Weights of a small GPT-style language model, trained from scratch on English Wikipedia: 16 layers, rotary positions.
MLP neurons of a small language model. Each row is named by its layer, matrix (gate and up: input weights; down: output weights) and neuron, and shows model dimensions 96-351. Each number is 128 + 32 x the weight over its row's rms, rounded and kept within 0 to 255. Numbers have three digits each. A neuron's up and down rows have the sign that makes its largest values positive.
Before each neuron's rows, "fires in" lists the words (lower case) most often at its 100 highest values on Wikipedia text that the model never trained on.

fires in: "by", "of", "to", "years", "among"
L9.gate465:099097087093142104067197138115159130117055089107062142108103141073117124137145179121153091115092139095116111116143140117162075134065133150130114132116106109145128136107155182083143063166119211095119175057139151128097158136130105050110166113175145107095166109143150068174063151114152130138107080130183103126110108127132185142169111083224087103130133114158169138166097133144101109142123149101098134127127073096107101103104121157073190147067138114101211115127126154126149114137161172104115172128154109176094150132150136173152103072116103114125146143119102145135082076101130111116138099168153136089107133111111128149114058113127132047088133122080196152112173118076148144179092121068093167146108091140106158144139142134168127133100138176139086097090118054151126142132141113
L9.up465:161101163085127078148131097093071062126177152132174107104107030168064071161071121129141176170112151142134091208109110201100141168135124126153141136115120149123140131122142113103128152119131125131073153092102108117117099111111113121156138136097135116153120165135117138139097126105176088117113143119149118084148164123097149120131127093136119124168112142081092151121143123111164123139138152134168110107177152099218099132140138073177118174099169125151132132101102116158113142173145084119169150147065210182110134124113136116123154210108127151113154159093131138091138123075114108144125129103162125124194113143097147130185123124102161136164045157154091121078114132197136192061082155132100112119139082148173154153139118155166167088096090057098083132089178105126175085165166173
L9.down465:112116131145131101159112175083120151055122131098133120143192117165070134100137138071132130154132153145125078137135146100088137116130133145084073126105014156073108131161136158086118073140152094114163111117082087048148180141137101127057129145116151142144155124129179173136088158134133122118199121123065101107095130098099165154147162167160132170118096131086096124129142062136107168138117135116140112160173083186074128112115101166162143102135149147087144145106098148161195116112185113126100179137067102132146170136051121082128104113160120141117095114183101115111105151097124126109121103131160156151153174146082073068201124162114126154088115117093115140091157153144118128096149131128136101186150124147092103185096122100144141207090081166090142119090172136123125162113128158

fires in: "end", "of", "after", "for", "debut", "character"
L4.gate820:143151086132154155061168146107102089070121043050131093188096179108089117129094150188128072170104110124084140100133132164114120104075166140170115172115090137129096183159127154128135115132172162166059110203144115122144146175102128075128099120180126186151188134144090135129127100090129101128128101144115147109153152076131161117126058069085115130125070066086131161111213114176081177109154159131196172062153124154114143098139118111122168125110200176089149121135143216155122168109115191129121176124127162199099109106118150118122120165111170195130096113124097143153159094115156077103134145136083142079077144129127132112093140184115151105187106111164160131136154142132128124106158153121105118105121095189127152089093105161082115156219118146139116172090125151066142078124142143
L4.up820:071130137104109134114107166072130140128146110093092102146196124093123154145079125118112103143135130110122142164162134146116131105059157112107163115112100120156081126147137165107099147152134071130147172118165085121114153099098144130150159085112063125095217145119156100130126166204114152161121162109139150168107169130108127095079113129105125123163144155096148128127128211158146124148115159100126178162114169168141117062086100118068143183149091169100139082133172122119125148175107110097116134123153139168060175138175133145120109108097152105135096101110115145104178116086101161158146167162123119129144157080068129111132214149126154134059201152153150152086152122109139028148166119134133140163124139050175142170099099121149127156076161124130138119070111161197143097087106120
L4.down820:117102085151169132107125141134120135103116119141132090181140115114089131137046096163125110131140095085118151120154119208158158136054137122120124137089086079095123107161161133057119081086183075116150094124067167113123135145098100087056103146128147092127198155128147141153095124116141086139093151159098159110129147112120163172107058084132143131145057098132116081113134084121138109165143143087115111045144103164135190106156148109088087143115098125102183121114139206093148110148117144140110148102180088148156100174096101125139122154070171136165113097119133143186112185160092065160128206121143066159151167117153120102101134183096158146117142084124163137139159138159165075147165114105121145105093147085119066113143127173098134158157094052150120156059205142144105073145143128

fires in: "on", "that", "of", "when"
L6.gate942:066122143150129128146137106126148078145105110202152164124109182130151143146137193203114110132102122141109147132146164126152083101074170184180104127140119118163133155053057184112113127121157138136085103169137197154138183118141106080140131152153128112088207059162132123176130178167066099126173140135109115130103127092126093113106133126098131130095191140139106108115166144095154151154081114139134061134130105136091140091129169136118155163109154172154184100129198157124153183066144195130107130143134084155097191166172148105075114191099176149165131077128125193087141110131123146094099143155122119104098127150096159118107145125103097110056171152138144107204129108120132056165175102162052109127121135191141180134141134174140123144090144130172123152140144100077132191121130110
L6.up942:124146151110152110135117147078150127190171157118115116168155065184123146166091137153120096076138142124117112121145086129165113100086156171075132139131087131153126068157065129149119134155116121041125188126160134216159117166091101186129151115147168111118123102166080116113119111120135103097135156099116153121146109117144096153162138128114150130135159145119079139157105132106119145174139111117155152100121135190132140090150135148117152143119109090128144162097125146117148187170176123113093160022075100154093082072128177153109108162138135131144174132168108162088092094088153175144131131192114127106156135115140100103146175101084127144107156181105156151142158135169171129090119107168122101096102123195106087140131157123132164146146160126107067162079065109145117123065089137
L6.down942:151148114140143150088155118096141134160124149137115159120107128135119127140117135150066104147159090066177127085150135187127040084107069172093139100104157158130194151048105152137114114140139165133121147095139133156131187141121123139096099070151137135137105066105166116164142138150131100126149154146101105110119111135083133124164127089144163133045155114194123062086142115106140098139105122034135123092139085096162089117144077177134161173153149141151143106164203136114149130067158112138134138136121143084128115124139151145135132180092138070118136166098127110093110114123077117121120165061137127077169161121123121122160214107176157112164105150090157095151154078098124125179104127148104148137093119139125135182108117093104084148142099130143147149090158160130128141176094123

fires in: "to", "for", "of"
L13.gate259:154106167135154160120149169175170138150092149149129113121070087116122155174166099106168127168053105130089135128107124129186160150116159110100163082129178131135151138139098068097147143096156156134170146178119137046135084110129080090140142194137114120139164122201136163093158190136130132169131112112109137082196069146162159109049136123152094140071093154131133148176166144128081201174157151113112163173103113128091121126114150071145150134158111097120145127157131165126092143163157149138147134183121151131071094165141118164137132118166133096119086148107104145137096118101161150127123201090086164156058136166079135157107126106107156094081075180098105164135125122141108144171117135076136150150147097141123166128124122135135085139112105103165131106128050147100125140128106170
L13.up259:121092143100125137147139115139120143170115152182127110140138160139136125147053093143186130147173150112149150226122097125113089067120109151167097190178152179101133176100124163071125077085072115063074171087171115141149136156142077119133133155158223146136165138117060130106174103130144103115111135109116137135109118096107161130141131115125133101208193122098051156060136167119147140121142074136178134057173072062121093133114101093143144144207184101110117164141121132170147113157084107120128167135161098111126174137132149129128092147139088095117132141167155163153149101131098126123097107101142128140126093093119134050150084144159150108167107170204085174132213147106104092130079051145148155098178081139172175157115111096156140117115139095090137060165155143139147091074167160
L13.down259:087184158142142137119123111183097079110054098073132162188196098172171137158058078133155167137111130177077127125081080114144120122139119124179111147127136118188135125154165126130075103123131197112120173145096140122150126152126157119035177134140109105116121091197104141173080112106175145216173121071094061140168099115113125116137096104069116102097128147094081174068113126140110166116153099155083171153109106190143084092081113072089087146158140108109118107175094105166134090150125129105098165138161128097055120107170147149127119160093105129059084146141181148116178191130092138113105167066126141107109111149141145094133128098039210108140118090131114147118165097168088119107087160193151087109098106051136118182123153150134160109126148104165145133137133129129094113100147104

fires in: "to", "at", "for", "on", "in"
L6.gate712:149130072106109148137126127184110181166112089091121109174058062129063130179168151184134125134136155140127173184118104118119115117132125140142102102134142091162176078132129204137135094100136157121173130151092131134141091117123119121160113164119127127122111100117201122087170134137159113059152105111105140078249144107149187117164121113174162086147194143145093137149157098079120049151146106186123132064099082168115107117152153150150182148189101134131121144116129172161109156132123117166088141056134085106132103125119133157089194118112114123165084157126126128088180116144131088118150112134144121150199183160149093061081086097083154092115127140074136125163155097133144169164064129113134109105138125137174098154173145105132171154181146097093144187045080112115198128181141175
L6.up712:072142142193132101135149110061074127095183125145169096131130169170128088113131091146120070189113072101118193087150110072171143149143147153141089058117127113137111182114111133114127135133160168146132112098095112105151120169165127136127113112141110115158132116151107165106150126113173125115153097192125150138088168167149132161080182167115148066115136095162145135090078158076142124092107124100215166164142095205156170119179138135149061135121131137140107150154109095143146121114144103121097176188157180085115170115131120154157113084111055117153091153138166114096149132126146186072112121123117092078138123175128119114151145135118147134140177130148136085142121148132104124073149116062178093163122088114125130097091106067098118073146175138131140133179108115159126151120111151
L6.down712:113071119131139135126125178101158123130126099133134220047202066086120143114167089128117134097137171120169145160107164182148121127148128157132145150150116149144170099091128121098142132135124174146224161162085106135127126124110159087076127118126144099132062074124214116142132115120109161103168120142096160115081154063126063055144125136108088136111172152112103127142132171118171144131108146050141175097084093124247124126151107131157153128124158082180081126065173125162060107105110081191099099113131166131108068069160142097146123039157125104111124145159182124084137117089131129104103127122159118111193135120125111073209120137122132090123172179150110153186066127164134119113176129138169136132136148156185120113118163111119127178140144095103081129165122124132123157133093126

fires in: "of", "when", "after", "footballer"
L9.gate253:108057130127186104093176127115118088169105158078122152120154128161112174104105134131161148109126099197072099126134141136193083140125160208148130095149169128117092163171105123145116103175171136184089141143112122178145152094144042134140162169099124138119121125121146133078116157175238124080076119121137125110171124040109176145105157101092165121115100189170121166097124147118140158151106127072132186093121083176170123112106099194084102116106133111153151175125212135178122099110181133172155108126170199119118092148111133146125092131073085123114116095153091148156107117132143102189144143101120112174117207139119082132115181087098156131130136110101093136150167137117092104106173170129109156130124124166101157141069159170129097148114136119164123180170104149142073111125054157
L9.up253:181141204096194137117115073115172109120135095052149117133154080126142140116163132109141078139122149136144121118107120117117177107112133189126160124174117129146129146101120080105162121161161104099157115125117167083108112115119075113140161103164187178105133116150100126116093125119127129123132128136071170148101134115089086117108064183154111117099108150180080129123121079116107085129114142088166133119071093124084121112088148158064138109100184102124153070052134123121083154176136117075135100118145099163127149085115082111147072164118129121116137147144053105105091137177130133217065140087138181134149117089114152132148167149092179126115121175100096158094057084090163116144099109160105154105131103133160139137147079166127136151170094142120168142161148145173115112073153100
L9.down253:097143101123112193153158094158105147154155117121127108160107125157154120120127162158134124140175126125187187166108083107113117109110144158147154119082068167217165137099110110129118116112122144102120090154148111148160134046158097107017133099126117115139154137122143121187103077124169136111140168134133109148146171193092142115122072125129135131154091073197112157082181140144137159122098138101105128061152119202156150154155093053168189153151105139114158111081077142114150150103112157137119154129093132128067185167174158106131151111182157147135098118132156113076099150160107146081151098103157138127105137139127138091118112091126156184126180105130075061153103100092113057123146091136147115150091106125134111115157093125145177148155091176105106137117133156152153109149159156

fires in: "at", "as", "on", "in", "a"
L13.gate416:158106071119143101144131121151140085123055128176154117144155158112169102117141110156151147201172136069158156140116076056163085102134131145075126138162132078170154133140114136135107064127115079117147110121124142110183129124133104152152136055145097180135107117122114108183114134196126164189110132115118173104143132138140090148149098088147055122152074071086108126113117134124123119084177148164095169164131145131113173098109202134146115135112135156100175107091129151135179100160149124149079146091158062184103115163148097140108113114065109109112109153142102133063104165084114136113076124118090079163134168134133075085177115116114082111160140086123151138116120131150121059097179094157167169141143103089148126126150163136141163141184140123156132056140135143125145159165160127
L13.up416:101138115112208118142126188075110128117055091126147202129142117100128126116148083118165138157172139148130212118166130135107125180116126106103089095120214079160183139110085129114098048108203112121136103140074092132136118166170128125144129151108131122120067123130135173143118117142213175161145136095140170139147146115159118170113138106140137070116128128120119123182103135223097143060159140149103069174119098130143176196178147113139191112164136100123078122159132097124121163099117073149140158182104121173188115145201156155157148129143126082154125107139099168113162112109148187112105158104101129114124072213191168110178132115096133151142120174091169124104149089082156091126145158143164130181121187147158108173099154142104111105101139141107159116136128155143141120108118104
L13.down416:184140102112134197105065106120137167136211118107121167120157118069171139041174069139106135129151109064171192126118114125053155117083154096150155094069102106135117092121119087110178129167132156092137106124114166202122157185137087159060104165102115093107153137199137139089175154093085078131139107173117162143145112096202108149108061115105154112108146163102137157120117146100114100134118095153057160097142128179145199136187136131105123103146185116105097111104068123168104098123122085108144063142143141118208138119149101155190150120082082143148149131187131147159140141057159109144138073106108142124118109125079124111128130119160056122133101138183112127129127158157103169108121098101113149110172157170156155150141133131166156059144142099218073091147150113110166143117148102

fires in: "of", "games", "among"
L13.gate1093:102124101140131100115140043171093125081132143089120178076162161089108108182120127123112059160131158113133170113146070174126062135101166162120129160177099109111143177151086117118078138125146072142102180134090161190082139129188088111154143129173166119170167122149096158140151134133166142120194110105129094087145104116179142157120116128127155103115110089126108156104117108122111162132137175172092135078146057149097081165111134104110151103138177145108130070123189076166172149129212075091139136169094123134079119164115105140098150146145094074064095143118085115193111146087124116080127085176133140193128106091110090168130087138118093153090094090106170173125121134102125125134079129107185148146164073094141162105115045131152102118170154149174150157148166111030060100120091123
L13.up1093:114134091173151158124145194129124142128172100144141120151195103209135139104160151109112148135107186120110128121150199156141164192075187156132110100124087147165164121154082149113137121107102121133135136098135119113167134115180154075103120157101184155133160124115128164095149159176152118112081121111138162081160159136159090187110160084159122117113164110098133138121114070098183086122127121118168131105127099105105064103129102117154186134104144161092094119166051115144142069144103224173108118090064094117152104123069117174137111154153133160097175175176117176107132140147084072139134083133186160125114138107176111096121095138133079138066149131139119096137047141151145127080102135102027090090160139200120167138174137167119117120168153105117070129130123107126167137180145154
L13.down1093:108155127196133132173189113144158119153099129097179130233085122142087175166143121180153128102132199140171121125104148110168116100067106131157090109089167117128109201116111157158137045141123096146128085155116163080146158107103129136062113172102076127121134091156081106073110121161133114134128114101129140156142067141217121160100148119148123153122144161126131143138141109156134079145168178147118080159120132149152129086142091093135106131149151106067171151112090126118140114132086142155073123217127136111171152141134157171115134099099128207119142152093134148148133083130135141077105140093113155119113133167114101141150149162117165075127065135150144143151149090128078131113121154111110082147136155099094089115140190140140110136174115129101177107131128124087170138095113070

fires in: "department", "general", "minister", "secretary", "head", "heading"
L4.gate1051:081139126147064125098160131132182092091116101182108117164086138111099124093105120139138096096091131096096113139134174152072099116144141109136089099077132117090163121111170123061100091103168153138168197077099137134116158197095101109164136121141109162113143103123147133107191132127104126144130118147132195173106153077127127091094132101197119126072135092091116090165113172107123093162119125194111099112126135175109108165129119171054128144140168174138166157069140139078088088135138114087079129102151105156070144151143081076139123106111131111093134130129095127168096128086183106107162147108112114131116107123038151118083111156134210135177109162131154118185100102159116125150144140055126118095130175054097138170098069176167162116100168091177160134132083119107136100143144164
L4.up1051:137183095097153142128084182164091119116134084060100170106093120139122108137209165086106145143103114143165137146159200128158178094109047141124101133134083144149127144165106101205114089132125169082165152066122122179106093098154157104144098140123085199079113102154164108142144157096164123164110149093163070122106141112113134170171100140173164150158091116074184158127114106184117127185127172166141061104116113114085152151118152137159138128104157112137141073053136123170145138136114114132141100113231148127126184076134155097143125108151083149131174135140193136154088177114062129138137103090135180193140139190149156144115142116161131143035156091147176101071095133138163108165114159167111115143137137184138097143133139112087098151114104163061106141089121128132173149163098128
L4.down1051:105165134112086092102152098151099168108096124124105117220094109173147144160061104137121107115126159074111092150136151169116117131118142172128094115128095133163119122132114179054109135076130179115123138101122114132152147141156203149052098169139086121149127107089137131083131152068093138172167108162102094098125115064137114069110163196167109123084089111113136147163142077126149169191056071124123130157141101149095146178111131128136168119126140137107166080140112074188087090072143073082115114173134137178147169071127065154116143094145106121123130140076071105107121112167184104123082154075094156126060103104090203139159096150086094120167123140122157144089116186119181087099080160119139160135135200128145115096096148109125062124115134124140138103092115120188089114084114116

fires in: "there", "it", "this", "each", "addition", "first"
L10.gate1196:175126151110201202119143171117173115101147152105097120136089127125189155111146154089124167174144124128131146135155176114137233094129159167171113121148136122113148176087141097145118142150113158139112167146116182127131114158093101129131129145073053101119138183090087087099109175141099128111113121148090109034116045044136138130103126075126112169097124131097147165111128147122099159095175137107099108118157081152120092152126174172155132115142065140132150166100109166100081123092188231116107141110173064139131116174109142131157118119173147083092118101114143106177120137161123188133131154097100097141191097120102094120121133149157089138144107149118123118123105155102179087112108189119128176092108132144084151143154136152149179108129109123097168079167164102134074138180211134
L10.up1196:152092160182121084172138101096168082187087123103143170126128110184159166138083143102057159156132122125124141145138116114154142119178172150067153200109101143092141115214116160140171171100158067128126135118106107174162133136130166184114130140116102152177120189119186103113109175151145132089120120129160117140117166121087140113082103131089148181084140128114148171137124125099119112152142184168105119128191173089070146091112150107130120088133082112137166105179158123130079092177110122166153108174059202162158076123121102079146145132109183082164209098142134096132121113103141091147194139120113123133100210108090122121124153113108105157111186121159127085149170149171129184157126172119102119178080140156115134087116207093155099084087169106138136089153089163088096152138126175
L10.down1196:075108148117063092097127124134150161146066135101115125152128078144166095119080131107107150122098131112137098140138113190062143073100084110089134130178101144124106136145152152176140162134094113132090137122138134074154121176162137187147129084187043162155134156115101073094133134143119024078133138112241158089098103121139168074205136129119162191177121074105109117119136120114120133154108117128162158136139142167119235096079077126141117099137106140126111118170125102098112085087125101132123118206098150139106122141133144078104100127101153143170137111172161127120132111104142045171130101092101133149047145176127089110146180103088108159126132116135077151155158086151202151107143092111029122170133094140131127156099152159180104160131126092128108119167121120084116142194106143

fires in: "that", "wario", "it", "war", "sea", "was"
L9.gate176:116110132179151097139104086157153137201114055096107192094101197124182106177134101134162126147087095148087101112154186152091132150105098114138113087131143125103086114115109169114078109146075129154166102163156126199116098160118175110152126173107138105168180079130198148151108136138149139120120135107164121104118147140119110133087132125172110162164145154083143121089180131142050143165158123112181081098123144092111171131092133167080127125134224182151177119073128175095106094116139137140119119192164147155146097154116133137085160188166151204119122122131102146102122148124091138101132158104013126098073127111137101134101098087089139057109128140114083151199188124121145080187120163129066100141159206150102107162090180110153147172117177118104124111186137122134148170124098148
L9.up176:115116137131166140178121107159122194137169105037138100150139122113120118160148116125129096104179164086143133153111151158148134094074153094141127103158156095048127075130132162118183156150108129092182090089154071095198095127059129101122073167079137093086092189111104099115109141076169107132110094119099123106141186098123163116123060151214080173093115186107154129143140134147135165115134179124146121068102176158099085153116143111162166154138136212181120161071123203138135117161080081146120124163175132108135166130155184119111138120113137126161122134106086134142172161089057109139164096155077109070148141101154071174151143133164149099089135076140110129129122171125137122184134151161131137145167144159127090127108142110185140203139152126103142133141129108155125150154115187
L9.down176:118099096100102145140179173140138211082158106055129095154126103113098108088149180119106021090187104079172094151096071098119140069140106102099102087135095117150112097149134122131155095107069166063094053166165088187140136159126112137115089127115152148145126126089080114074144150116174082203129110130153107154125152117151098127103129176167112097125163125143102120118110116103094114118182128075155094119088080113102138122117168180129174076133078131096135080096099163132135155104120127167144131121104151101155143185058146168122174077141150134146129118136104079156126117172165109120143204095145131140152139141117135120170183140129161138119195101144132107093181102143181112083061149157173065090166104182170093151147133116152086140153117140096107145087122177144167110152131190

fires in: "on", "by", "of", "for", "old"
L6.gate409:152183126115094127120125148133160151133165098164132089154164096105161124129135124167147105177134054157203134130189126138142059099117111113149156070182076123096154063146122182128061116116129091171192157108154127151142112151141100116135131135118142160119163115128118068115093113148136105148163133123133149145170166147125137188109141096150074181123152126113109136117119153123105117144098126110114161104109157124075094132114070092133125135188129171137119098156164167171079134162136148139107135072087160100134104164125164183059111116142137163093145098142099155138130148137162136119130094096088154112077154150109119120136100167149143119206183180153163120174089117120098123169138145108063087107103183144151083151109121066194150107161086143070154175099152092067089125085078149
L6.up409:129104141132150151137087104124138104164110099105134106098113164157058105126126201131111176149171108118145151116129099101070096219076177080143129133074159142089145146219108169130154099103128084042136148110123152130072117129103112116110148122149152082067150075162232102085156114145133133171107082141159113118118129132099070149174058152127133163101099124088117120121101116202110157139124175123083165105083156124126136103176079123146112092159143115107139130128123132067178157163212123174101142168137143162176147100152132092142148113113146114157142122144042113150109103106146155118186187094120122095182093126168099062086145130145099139095111078117115119122160211148168131165115109171168153215090098123101090194101102070148135124190135182148063134120056068120118127144120099
L6.down409:149111134103152173093106133099188079099111142173129143099154110132145153106113146135130153148128157039098174169137147127125120128152178141142137194072142185125129173148159161103166125167171174086131101169139130125081160175147108127001103129174122128098156093134102151172201095155179179129106131148132110150140165116142105054144152169128127159143117068051136117104109118166125169116144115152095089164088141108170110177094104100169154139049149050061163158105120153108152113108155179138155154099082101177105168125175127078171097112126147130129178088065116076103165183137160129145109121173163081127143123095158126119123106127208083150116142123144154125078105074122160108214216132160159147139156077108169199102156129127078091148093154134117079109113101078128156128101211121

fires in: "of", "between", "with", "made", "in"
L4.gate11:150030130172090188158109165156170176092136071158108176056166165109224107182166181175128087081109141119130150135107090127128142142150071076096119117140107072081109113111158113116098167144112107140133144077107192096144076091079150098107128217120097171192092109132118154141081100134137173085125088115103068129130116135111148113135099180100112168136138101132161154114160137147109142144113162121193104138103151122137188139092090113177124118135115099120166176162202113141083171145141141103165150126122108097139108144096071089127163113066111194087129100106154142067092187064153190114120084128160119127142126143075104108114134137123104095113192152171139079146112120141126154081167108117082122156124136174077153139188160103116075160103172121128163093092136124091120109090130100
L4.up11:145105171121047108133088103143138102106135104122144059151160109105101114068105133192148132201120093118098131129100126192144143094162153099124165136142120148122130147096071087120167166204100086102172070074132101132135175105147159101139151093140177167107117141166155092117117130106111056109134135082091118069118201094120084087184187086110145162142111093158198109138118190145154117135127052163129125185140135139100099103164125149125108169133176106158135131090178109095196152096092124191161137124109109148102158111150094124114157154110069087136139076158078137110139094111098119117101132134177075154152135170061129136117231136156122132185136121164119184139131109148124073179095096107135098126133145115168091131132073078126137120132095056074181175151151093139111083209097112
L4.down11:110072122182179113051111105123050151133076104033155080176099109145076095123131162149129154120171108157102139155134125150148157098077106150106158078093144057074154129056082139117154148168117148167126173105105120162176147111162161105137126100094163079158148136185152144110137163136120117090118110135148104130142164081090141173081109102152122098216165158178134085131118156151156175155185124119136157110174127149124148163169174165131166117084163095124102178117158187089130178112154082128193129090125134151106159131092146123129063104114136092165168095184120107121152087151180091149129135114125074159124165148134100117140169210101081091138069118145126153138180114151148119164085132097083192137163149158107111187114071122144128097118131107112128126130092180140115104103138148

fires in: "in", "across", "as", "at"
L13.gate562:108095084168154149126104140115178111137097068180133150099158130139147182135099131165124089172204144158107175042110174128130086120114106123118102115053181109168109111158122140088141171115114122115156105116140090095151055177134144106152156123093127093048195115140152087094080088161090095183122151059188150111111124099158134158076213129099099116104094123167101123139140107159125155108176138103118165138083157125146105188132117085173141107080096208174167120120132117083124191102163119168123129168153130116141207134136115132200161057109135103121096090178064144119130177108153144109133127099157126133112081180121134146099138138073131152121180124095181101094143133155166107070127146117130121115175172098072109155128117105140114128125127150105093119117102167104117118091178166
L13.up562:120112169115094126149144130083105094149184136104119127145132084081129117094096121188112122121113110101142117119112156111144156080130117088085143182173132141084122138103166084111148153138150168127118142084094152079088111058105149102120188138135138085161113099139105147176182182152139132187059153177104129151063169129157136087117103117229119120092145137167170117181163130147105104158131185111116113167127140105162066106132139157145092078151152179167115145110134159102134149109106114165132123156119085103095100141109136147109129161083111094042111134122072180117085160130174134124184170092130197149140110166171102119159137152073114065136139059051174108135125147138122108087120159099192182156100192106182068154172062171159151123133166141090170202096085087150153163171099120
L13.down562:146135100140127116122109110161169151144166095135122120104072105118118136107138113099123114180210083144117110100132111130176116129079130080144092102167084109187127133108136157122126099130116142099157182182140106135179155136151112114043093152125108142087130193159131152137073123067123151149103127125151134108146142120151106145113114187102074135120122177104119138091177103086173171153129188059131083130085113108109164142140117096160106112109121145129210147122152105146122132113166158161106111172192113086139145059082109135119120083073150116110124104152133144133097172113138108091120120077139147126089120221150181116132135168108171121137166105152153100100095072178172133112181116058140086121135066137101133103084084115097136114108132104102169147111087110113136104093116183

fires in: "at", "as", "not", "just"
L9.gate1192:131086082134153113115115194110145113166094139172076013126111132103189178169119133157144126153133125194081094126138112082136192166110103125103134163121103088130133134112088150154074103134100175153093083093111117081136104132089137090129105159137121094094077189143175048108109131134098097088123159141117136140118084115119151131126145157148110112135151142149121160105129141073105100064120166128172148138138069100123083165141183127137172143092181191137161102162168092165118094135192128093127136168190178082076128176100166106188141106122203159073088143105106159073134125110085107102133065120158118134061118091148127171122112166148066123135071155101214116142127158148118123092125186081128184088124119127177117136167127168108135188042125146129099138202112122154122130156101162
L9.up1192:077164138112137157148088085136096126077148137143167192122145109078049139138110095157125080110194113121169138157103134094174088105134079118098144154126087131102110124132122147159118154119108102175095114135131093157118170150137106165140113111109114123085126116136066139114105108107158101110155070140154157074119152086096146166085144139146100104133171122135182130131140152122145121148087132150104112117155148118122156168116097090173189187130135191139104116014098165119158107078118124148092150129080053145128101079146130190069138123156182157164146119145094158153114127113059114149166226162107135116069139167190093173134155125147203149102116175131076143116109098087105150141139087122123068158100119095151149149124104194147099157165150126181124073062154146107131132142108133
L9.down1192:112201131159150161148098131104135102124146102193087149115132147114130137135156145107153091120164118159120118148114093132125136125154154120061101140165142127149139141118143167119168093096147138096170128149138115165123190164137086178064091071117124171064100156146117113153162120164156122184134184177098100171124142094139165131118183112141114124065100101129127129118145075199100159118168107116111121204143124134190159143166158113144148158110105098152114137129115135098084096096106139159131123153076059124107129134174096135117154120006107147128155104121142145165092177135110150085139069069136143082128110115162117137148079121137120130104135125154071177150090086141121112083156068158213065172117120064115138127115074108137162108179082148141100119135103116146152093127219095

fires in: "to", "by", "from", "where", "102"
L4.gate500:104138170172141150100136175136162188070167123149137180146081116188158104143087141141107113100092123148163126143125169170095109119145093124082120089058121085176147109148159195127132133120156090183123123101115110128138066133129151125134077174125078117134106165134125095139135129169138121124093087136154081162164140074104165157123128132217113108155131160078123155163143137143102185155170134170155076111169156118135123131126141141138099129135117130138097140109121114122155134082089165140117099156107128127099090104105148123154097097133132090089132170119108076227071140115063105141171148103135192091155127143192139183113139060163134161141129109081143177130070127130138110128100133133109125079121097074110147133124048163154126124135051083137124107164160097126136145141126143
L4.up500:134081190160093131118107175141169163103173142122163154177133070129040152157123095109099158097077137038167130140124114151106113133153081076118141113094097161055084115127090172116168104156135071114137130110109081115132076144103145152119186082084182156101118142078099147129103128143150066131068086150094085167121156115120140120104113169146119120125160121096112126132097053143125119107160066134109071134172106135137167085122113123128118160126052142127077137172110101192190113153152076136137154140131151142141114130130234123130105115188173114107128145083129095157117198140083101115118111109134096084207092198158073144133113140137140177139178192105136122112125089083116086168066144151096138119102142112106172131187106124138163171137072090144145128159178136109169193120099173
L4.down500:140125130099152095125131082135083160181160110107123137132152128186078155148156125154096090139156139100131175103100144170182099114207162122186088164090124120063111102094053109106142109128074090100132104128135135141085153130168136202000100141128181152108135143090132157132128134098123140195097150120104104135143175154118120136110136120098109154109171145135072129109110122136059116110047100113102165110140149151121133103067095109047186160136071151196128180089084113124164094106117119174115075126193106154188146099076145149126086099141146191144133146109124148098107116083105145106093082121143112104165172148102091081209123180100178062119116128136139096123164115123122142147110106227151098107139122123139119148136086089134137150063074080119112138158129147123175124124087120

fires in: "as", "in", "for", "under", "on"
L13.gate374:089135125146191122134128183088153105133125165144132130124141124144132126105097107147136145166153079092134119146162117146144177177135063104105132089133109105086106155135145151124095110144154144159183145149168122117192097130176061102138091136133143162130137109185169085144097137168145061118137088111156154161186141183138180143106107084170074068144116151097086195155125098079088078141133127148116120054175135111156144126118194133102138143191095139133137116164104133132170165113162089069129177110075118109122060147130131100068104108154070112156169182156087142130109114148157169156102120128131154121153093141088139150115130143086150125137096100100128108098090096051137081076156147121097171131119186074104095125090111153102078117185123095110167216171163095142137137133180132
L13.up374:068133122079134148129091165129117083175077149135155134146181094095107094149139140159141164136159181124138089131111126154100090115156151125127117062134118142150145161123132137125133142090093129145151136145100135126146141188191140121127116087222132132182181121155086177130144131069187127137103072107099182126074110117167103152073079106142115139110147115096080149144188164158176112117129129151125079115128077105079193149194151093109131207186108149170068090036104176135155139200138119152102149151159131136120125067126093171096170146096124134142105130114141121087175175066177146140119150190097104084110130152181142132128117148132111154106130140128186149165138157160169125125180153127124131141146180106116083135117140146170158104098108154083140110154145176134158127120131150
L13.down374:099153128113145096117080156138147097088058193159159143056125149097112127091136106140131124121098104129153150157083172159081133128119124088102084175136148137099104078153175116111139101111163162173175142121120157115083161129091151206000132169103141104135166130110129181109145184055103184155132078069135126106150147095124112141165168175181148145089151134158157109127128157119131179170120148143080091135124098138134165158202134126146105103080139119146099126130160145127110091109115144106123131154166109087114154125090125120111141081090087115182115080146145138134104115094119147119138107114127194121167183139098099103149122150146177121080146167174094105151099185123095118119173060144159126142158142167091132123202110063205169100068158096164077149123123136106141065071093154